{"d_model": 384, "activation": "tanh_gelu", "beta2": 0.98, "final_lr_fraction": 0.0}
MLP neurons of a small language model. Each row is named by its layer, matrix (up: input weights; down: output weights) and neuron, and shows model dimensions 32-287. Each number is 500 + 50 x the weight over its row's rms, rounded and kept within 0 to 999. Numbers have three digits each.
After each neuron's rows, "fires after" lists the tokens most often just before its 100 highest values on Wikipedia text that the model never trained on.

L13.up247:499419455512469485439517448527493552541512468397589596548517585483505529530580466507552484503584496547459558538396481480410486537495437478587538457420501494500569469481496432544493538545466498569546529493540470506456549535528550522509526476522483487578491636493442481479442515494550569482519526582439505531549525476378507475452503456403536510538406511504488578563496553484459558485469562533621471513528473536466528432467532482410465488473570391480535522499612468391502506573467564588498433461482490488483495446523526517504441502511514468476546478541539479481589483510465474536543506389463431417634586534423489502525401419438460447548535466472480478521446449484524541457616522491490400532494455467485472572548446454475513577447440536512465462391441600555394440558581566
L13.down247:442524502469481457525429472401467465465564428558493476453534464506510500520488455533498501491500632458482487570596594483520552511504511487485410531499439472510422608498484548510455491435607567470509506399437512471579502534480489504466462524483508479502575468566506472546448519548483501408396535505572563564526453501515445559466473553569516433404598539422476496499468409473554393532431553468504565541527496490519488503420493452588523584561561604517506580416493543531498422546572490422543540481467433541535478516494531477549509486500598498469528532515503492528428494537635505462450498568476509491450491523457493483448469594451549491533458482487483459576597546505500408547407389459526568529495463561500454479513509484493434428545440487474541528547418461425508527507459446
fires after: " the", " |", " and", "-"

L13.up70:516460470502434494461466451433493414512522410419485503549507488478467408526597547505613514495551543513513490461467511565431613574378550564554550529552497459427449466498454560538433519564474523483586497356471514572503473383470550471552506546458444447499555540592500497473516470445504577491486511481563426549476540478494456494509520576494533510524586499440484535455467607588532522474609455495508441514460579472486550531441558459547523532501505536449460345468483501490487568460592432530578441433572436486492444538545489453494476518490587471598487495561564432497522471484522552524482608500476480549599446446624460492499493529485550508583404544461419534438466465485472555557578536466652493527491531482572462578546398497411491511478572476446527506535494421524546538456505488
L13.down70:479509643480479492483589427392475495489495488524464425492634506485509516457463456499459536477496566487487488399528559479469458532493562464525472489397467445521471487551602537533498492526477571541606524431458579513623539446487515522492567485439539477518623476548476414476546448505582485499473568467491586512448516439538535499533544470417497515550522587476492566459546447605437446511489418582524523567555569444448516537402395512549495602543533438449470493497485429433474442500529437420512539423498548430457499513613500455472501437505522450492558480533515560554507526562528522468414511503476468489438508468557468494500589459526519465518519395417519436525518519510471484494623505460482528503544388493499505410482549419508493542506584505474504509530476472486501421507482549
fires after: " |", " on", " On", "On"

L9.up276:512475523558402487473502426438464474448586498529432421498526508489439451501447458463527582504546530442470418389483574529456468536527540517512484614517505521537426528435515392436529619402522578539472616463575613498462521387482543537507457489424523459411507489504456575521538480528546548511525519470540544443609478472468499509504575438434437515392484450399455654505454547474540521565562557479562512586442546501608545502489458504562544505536532449491549605553499490543492415556394527526484487441406591573441500518474514438502577526453503521561447376450487549505521540536469574398468532486465477508506547456520524608479391436507510508501465559496500494561469515500504475463536466435465469519515519543521509431464498503574437461590542508519524479476603460480538536567457494
L9.down276:462589504416508593541427563524471550549478475541572539482455450513526463511457468451471421438467507464482501603442451569602460521449500495617528429546521519555547493450449603532596456553556495444519509511490436512519486506556497500515543538526460507615423515480540550518519509539477535477504486477596462544445406477448526455435442575549470483541468485533466465537545461486349557545416491426457479515572418549451497572505598505465496428512432487442488379519479560574476534409608554606481560564501422553527540528524431558457502473465535507475585606498504487484503562570477449593440471477469572475555516496506483529504553586525546507441510467557519565602519487452560556503464484522505466453533527482554529586527547450471516457403507492552424452551438460529516532457543582
fires after: ",", " October", " November", " June"

L9.up454:551466497541408577459520560502509548475502459463470529586477547461455503569493485481488568574511386539487516511467574506553458476428541529431457428521484526509554545471563473515472534544620505449475497399572484466455506510458588499548547486458475447511606443509524545436457448584480560493437521526497449543474590482507472489439493395377489447491476510504554464448495513551539514573455455515515498476494550506429559470512630514500426553449538484533553427542503430484524458540461517477512588411479518483452469451468503471541580563441485521424522424473525529550454450504502607393446480547554469502504461473546650487635446509522424524451511516533588438477521430461520547443497367515476425432524457588522496531510385492525481454462458414568457568430555488520528503628515573
L9.down454:509515486517488402441348434552476449588557481497455488545469464473534503451463497434458502370515478420456516455518548500534615524407496434448487504575496457466535529554468542485480448431538483505435537552521494505496496463556552469419535532480575451561506474499554588504526474481509468556488460522499608492564574571502502498490555527538469463532508539534513613551535482374545509522568490505539487486559381494533533559506420543447387607532512583509524507472491508450434606478610507512447558580557391571499494560557516575548525473501555444513534433488477478497535542499543496486440445516455592457508550504429510420495498428495486582468568445571435584458465602480516378481537561573506578522495435476483512389487505463449572496535495524486482521542468573459540520509492461
fires after: " M", "M", " m"

L9.up1890:523568452430433546452413536562492482451487522460477550504524492521507548497605508426560519583524428503433425507402535583473520494508553444531503538521545451522539488571582548576536592530545575460566523522509451548483591429564538487372484523459592522469527575436464522442390581514595521470525446490533475439628491532461461463549536431490442407488452559553534502490506446483614403515479484461613579468477514466518524613485473472572421473432474537542510515447500575429498551523521521443522522493465462610508514496495473405480476515435554516454462450499542489464434550495490578550504436520520528501541558476472504474566481442461510556491581500485541461458496472483527499476500415488455462569441491544422450541465533423512459526524516478424508537472470510533576465464497536
L9.down1890:452512519525480444494560482529467500493462457456495502480539526503566492447496490553518452488532512535490524544445569473583492468483395494520529473474500507516480494503416476482516603453466429546475498586505457528465565497495612434586532568444483522503637508560404479443556538524538490533505505504423348520447432571469454427496391593475567543494526517515453510543482530555531497543493552547472464571565486478523562490549614471487531538555535495504498498514477512600547485454451571491462540467498448478468455538460502458504501532551452451510455560507501448466512437482522524411530548584468456491566340504546549485563569522570492384505512477507473538605421497526588449503504414530523491460497481550465497585457516530492485530420463518494413534499506452432530520504587503
fires after: " (", " in", " on"

L9.up931:464495598469547491430438539468509446417544459512464557512398495507482487572482342525528497551482501470529477522500497448503453431566543437540554607523551481477415526559501529482539497528536453463527557447496505506443558389440552481476462548538496454421498478499493525380518579523478541448465428524640446625543495507543450460571539555536451410506456452479524586514494503489492488612453512487470422509543534466532556498417543465491496493588464536497509460517524636627535571489518484486450449480469520497543508522503448420536592525502468523480537416448565427480421552479545547509457458587507491468532549434466455496440431553430520589446521448491544453499360519476557568520523490465454514416498547426529386540603505430492466507599482478529504481490490529544555472566471492
L9.down931:488490433467460533456483446495522521510529516483472491493635411532602477512503621453505542502502524527568524506496449613480447458526415494510483453456520547510533536443551503586439522509407566457520461529502545496510501527543496464499618534424484534520496627506524476543497536575596404489488465547393452407505462470589501517463508524505517493468522451503429391521499485456425467387538523528537617462538513544484507459597503554490466577435526428555468523400401410374518507492487460533544514508518569504527451476539443508508491496542528487473491479504430538524507511533448483404502535492510451363506512522537496554504473510550431424575440534560514607652513477491502447458398561520542576583554455569444551597530564455562519452485483549503488437574543557508411518518526462
fires after: " |", " "

L9.up1012:428605538545534476471470507501488443492483532467515564468516527473433538515515503488554538521493515505462503422550478401481524433606458452456400521569442509426453499479641464526465503470460555498598483407498522440484493410426545546547452478470513474508454437556478487519463443530461476538544393439463493501506592393586519505511524555563453486481540486449577542595333547468476471536501482496456493432340556529438569499446507551485498472503502517517486413508507476490464477623561489396470416465446472495569537555472479510564546451502502525485496542532509425465499578490483531424453461560478503470517547402522561524482574602545495540498617464517543554398464460550466458461465485414547631533540507422402501519533477492514592485523573583508536509442459545489459484520512473
L9.down1012:472478541424535443380488530537423463409533584546441544523408358499545426507471511517416557541472488517536538536521512558414449593464390415542516480530561444437449502441500482563591546436440524443478463508535547509505452570570576566443514501483541454499465456418598484470539563523520436599503535513464464417589645469515537557560504566536532537505502531505494437516579474528423515466499540490533488567454419454462553451537535604579427610560516474478529530463486546565464550506579502566486546537480595441578529493412485425444538390530503457577471401467550475517507435446478496472448581515487480492573525566522518535475441439464532534485503468457551558398474511471581456516420437505529447628398447559480429503460563377508522527447533459434432503545496445590474512494511521
fires after: " ", " |", " ("

L13.up1490:547441505593389468528504524471482467585530508490489545501475537467476600556525571463561446521556378549432546474494455449505531477451433482452457476471554461444545483442502531501395510486480458547409557473546549543467447518455479448478502485476520453525578544545530497430490556484567543509535471430494567529518518524480476368465510435494508535533607589417458538508379505482508587596573517471448494454480458473527595479486405444623501559501510490468506494354552539471559551458541426477583393476550450507432453558392497476484459529450473535543494497463492447501576460526498463520473506484465568544568527489554508609524511456450434479439591450512578511488524454466577549513557532548458439495597566455520526509527432507474517536486528513402446451547468477483542578539498488
L13.down1490:481569560458489481591550480508448520557471493479519504423528513438543481477480572489434473478478543503494466558540555488494562592405438509521605517545530554494473491489477505473418552579588525528477547502485515418588509458510494614423396628445543533549505534494499465462548485505520420575414511441473534468521524545485495498509496548510543522459454548519665483482509536402513448527569441551560540507486431461434427414454435432521587580487497533355469552473369484506411546499487478503467544405481563448517511513568564502498587536568485447506550519542488538494449490539605499496462550478511517475586455520549524581458511521553565543506667483451503437562477487592461441537498479539513521517595554508544498530501403462407458561515452459478420443488469490530546491383501571
fires after: " |", "|", ".", "-", ")."

L13.up1628:496432461544429546451469511525545443556505526441527558505468576479519478605600517510547518503514508464499467469524516488443510591399530549506531561469528484381532467575463558500481534415471579506561523407500528521547577346518484529495503605528574493469462512540409493517460519550488584568497548494584484458503584482483540553492505576507506536573535483498465534483443490529470481386612526468509463492461510374580525552390451496530478568531518475439496435458496490469373576450561450504422503432538554455538463509505551502431545495473525440519507493523462515500575555480430559425474546514450481557515518496592596583560477373528483503517537504496389519363473489497514532513509505485601565578533503458509419626537385458442445515526641479474435494545490481445620475486526449
L13.down1628:594497502535421559494523478497439494474487546481514470462559517462527562543593647498456517479484522512471425569517562509393578506410529496514588420481511493465527538546479570501463572512495474503449542510556507490525471480535582514475545497480491604521586424545508450512518484499556595537541569499523571542475602462421433544467495602514528523586557545465541452398418515496414435479503476533531481579533489459477567460472452507538521531497479550444468504475464533509443524433515489469492487381547570538512447428613530419487552590470531478583469380486489564561508521498516524441477550431424462458534422527562527488458519501504451448498455566489501487406437436647424541527608507512532522477596486444555404453520448475452456548476593434511417534429466508500494462497524496
fires after: " |", " on", " On", " November", "On"

L9.up453:459536492510465488532422493539524458464449583432487513499428589493521474527531397460497475582596533532479494493481406459446460565575591524406582497424470576556505468435446413393541501544509406472438526558553498509489621533511518502540485527572563486436520561453546517482474420463380497518470469531531560508614499559453463528463470456576443464564502514547541572467512542516582514523460459429560481416492554510507468535478506421442456478590564556518541462443598477647561578518491513408484480442475472565544516557491603496591457468551567489519508514421504467510502521458581494512498414603543516502544528533484451467557483485437572474422507452450478497454450542546569576617515527591426564471457519417520468489501518549547501465559476518435518536515449503486495538516447477
L9.down453:511487494509414482423456557508449438525576424405434504486625447467457550499501592479504502511440513536540514480459568507521472442436448532565487479496559464485520592543546571626489517509498525539548482381540522446515496424526545494465496423446489558512502538529441509495426589498548433509497521479548490504429464471547564475477491495415528560434500471443532521570417495482501492502568566583489457562496494554569535369518513590529536528428551525549415527478441539461519433441516476518563409504486522556542495473475379492493504564503486494474457442531574563523484465516477488402456581447470597470475474440494533553535532544506432514516445508553385492495630405482447481357492559434549499561488441543513466538538436495529533495495567521549476521569521545537504433486546513
fires after: " ", ";", " |", "0", "2"

L13.up961:530458509481531493506498560577493502495488561555567572647528520453414514531473483511555480505477506598519564525482531533427434552484481547453529470579537450513594427468569436572539461447384574450494555543499499450583488482520557534474463528421439446584479451526464421501498485448466465537566537519513520519412553514493398546501546482553585443474541468537455544424479517407590499569433565477578527428494517434452532507433577631491389491543546497557495502429573449418565446497412535551418440486386532489494499495469496483504439572452487442404443507436542483503558501529526455528497490400467587500486560509434537470548516439407476581490486480465507481480450387516504521488484559510499520485530508539562513501567449493478623484454464526395448555496499516524515488503524476
L13.down961:524483419575495574566448492483536501506514499484425583452510458550541487552467602466492558546590495478558518526519528490527540430459477468530508549459451448426480638435489564460485511430554482533543517453510456556556428525519499462422509567510498489492499513516528476565482495501511464482485507452541475429509546552543579493483493481562479572522540494492450410507531511530592480465453510575509476477538502556555555511520473490512521543542589552508457535511476551489443465571547474471539490521560513465525467525418564476397488433546481500566485531564501446458472532419523537463529457458440473438474489508536474532405508535491518491479472594516439540531538563472535461544517503521669518563560515467477472448448460469443423525521538506546566403468463563442461484496473554
fires after: " the", " G", " The", " |"

L9.up1276:562516547554447534439416597417559520453508538443516545621436479494553532581552471470598556447496418467510544559544492505482470571485481499464532430542537503441628505480541498488446501526591507505490627406512546519506526521479489537539622483478456574499562509552429556436532433421479447493536519434578447476511514555454504544488504484497384429458480524447499510513473416480580563499558492472470481470558564515491534522451483498553382452537598438484544445552508493436516485478495602505558499480523481477577409447498535465439661535425434509467453545404409494476431558474501568399463428493518574419564534504563548558535506456535444536506458611415524497520451435537510458481462569560488534491564496483465536524503509534550578467565531519483537490429483530527503418583532508
L9.down1276:420405448619454517535513427553459523545565459528401496505544571543521504489530515401442533559532486501460466513459425515458651510523496469541479471484471500471533610504476514485499507476477467486425507623603541434480516479465534503508521504481500508475530516374521510503506511530512412532506643550518560529583564462517449520457498455453505494463600546446582537480503605437571478451394601484575451549493482406495553560475451471433443603427484507533496473562442514512505510573506564524426486558556426528438487434518609509420458496440512637576520501503565545492552432526480483490478456495532559562515523562449465513527577411485542491457506444521410417560495533500521513419440469497485515508466519451454586523488441500441481471479522462531494471599500478476513498491498440
fires after: " G", " M", "M", " m", " R"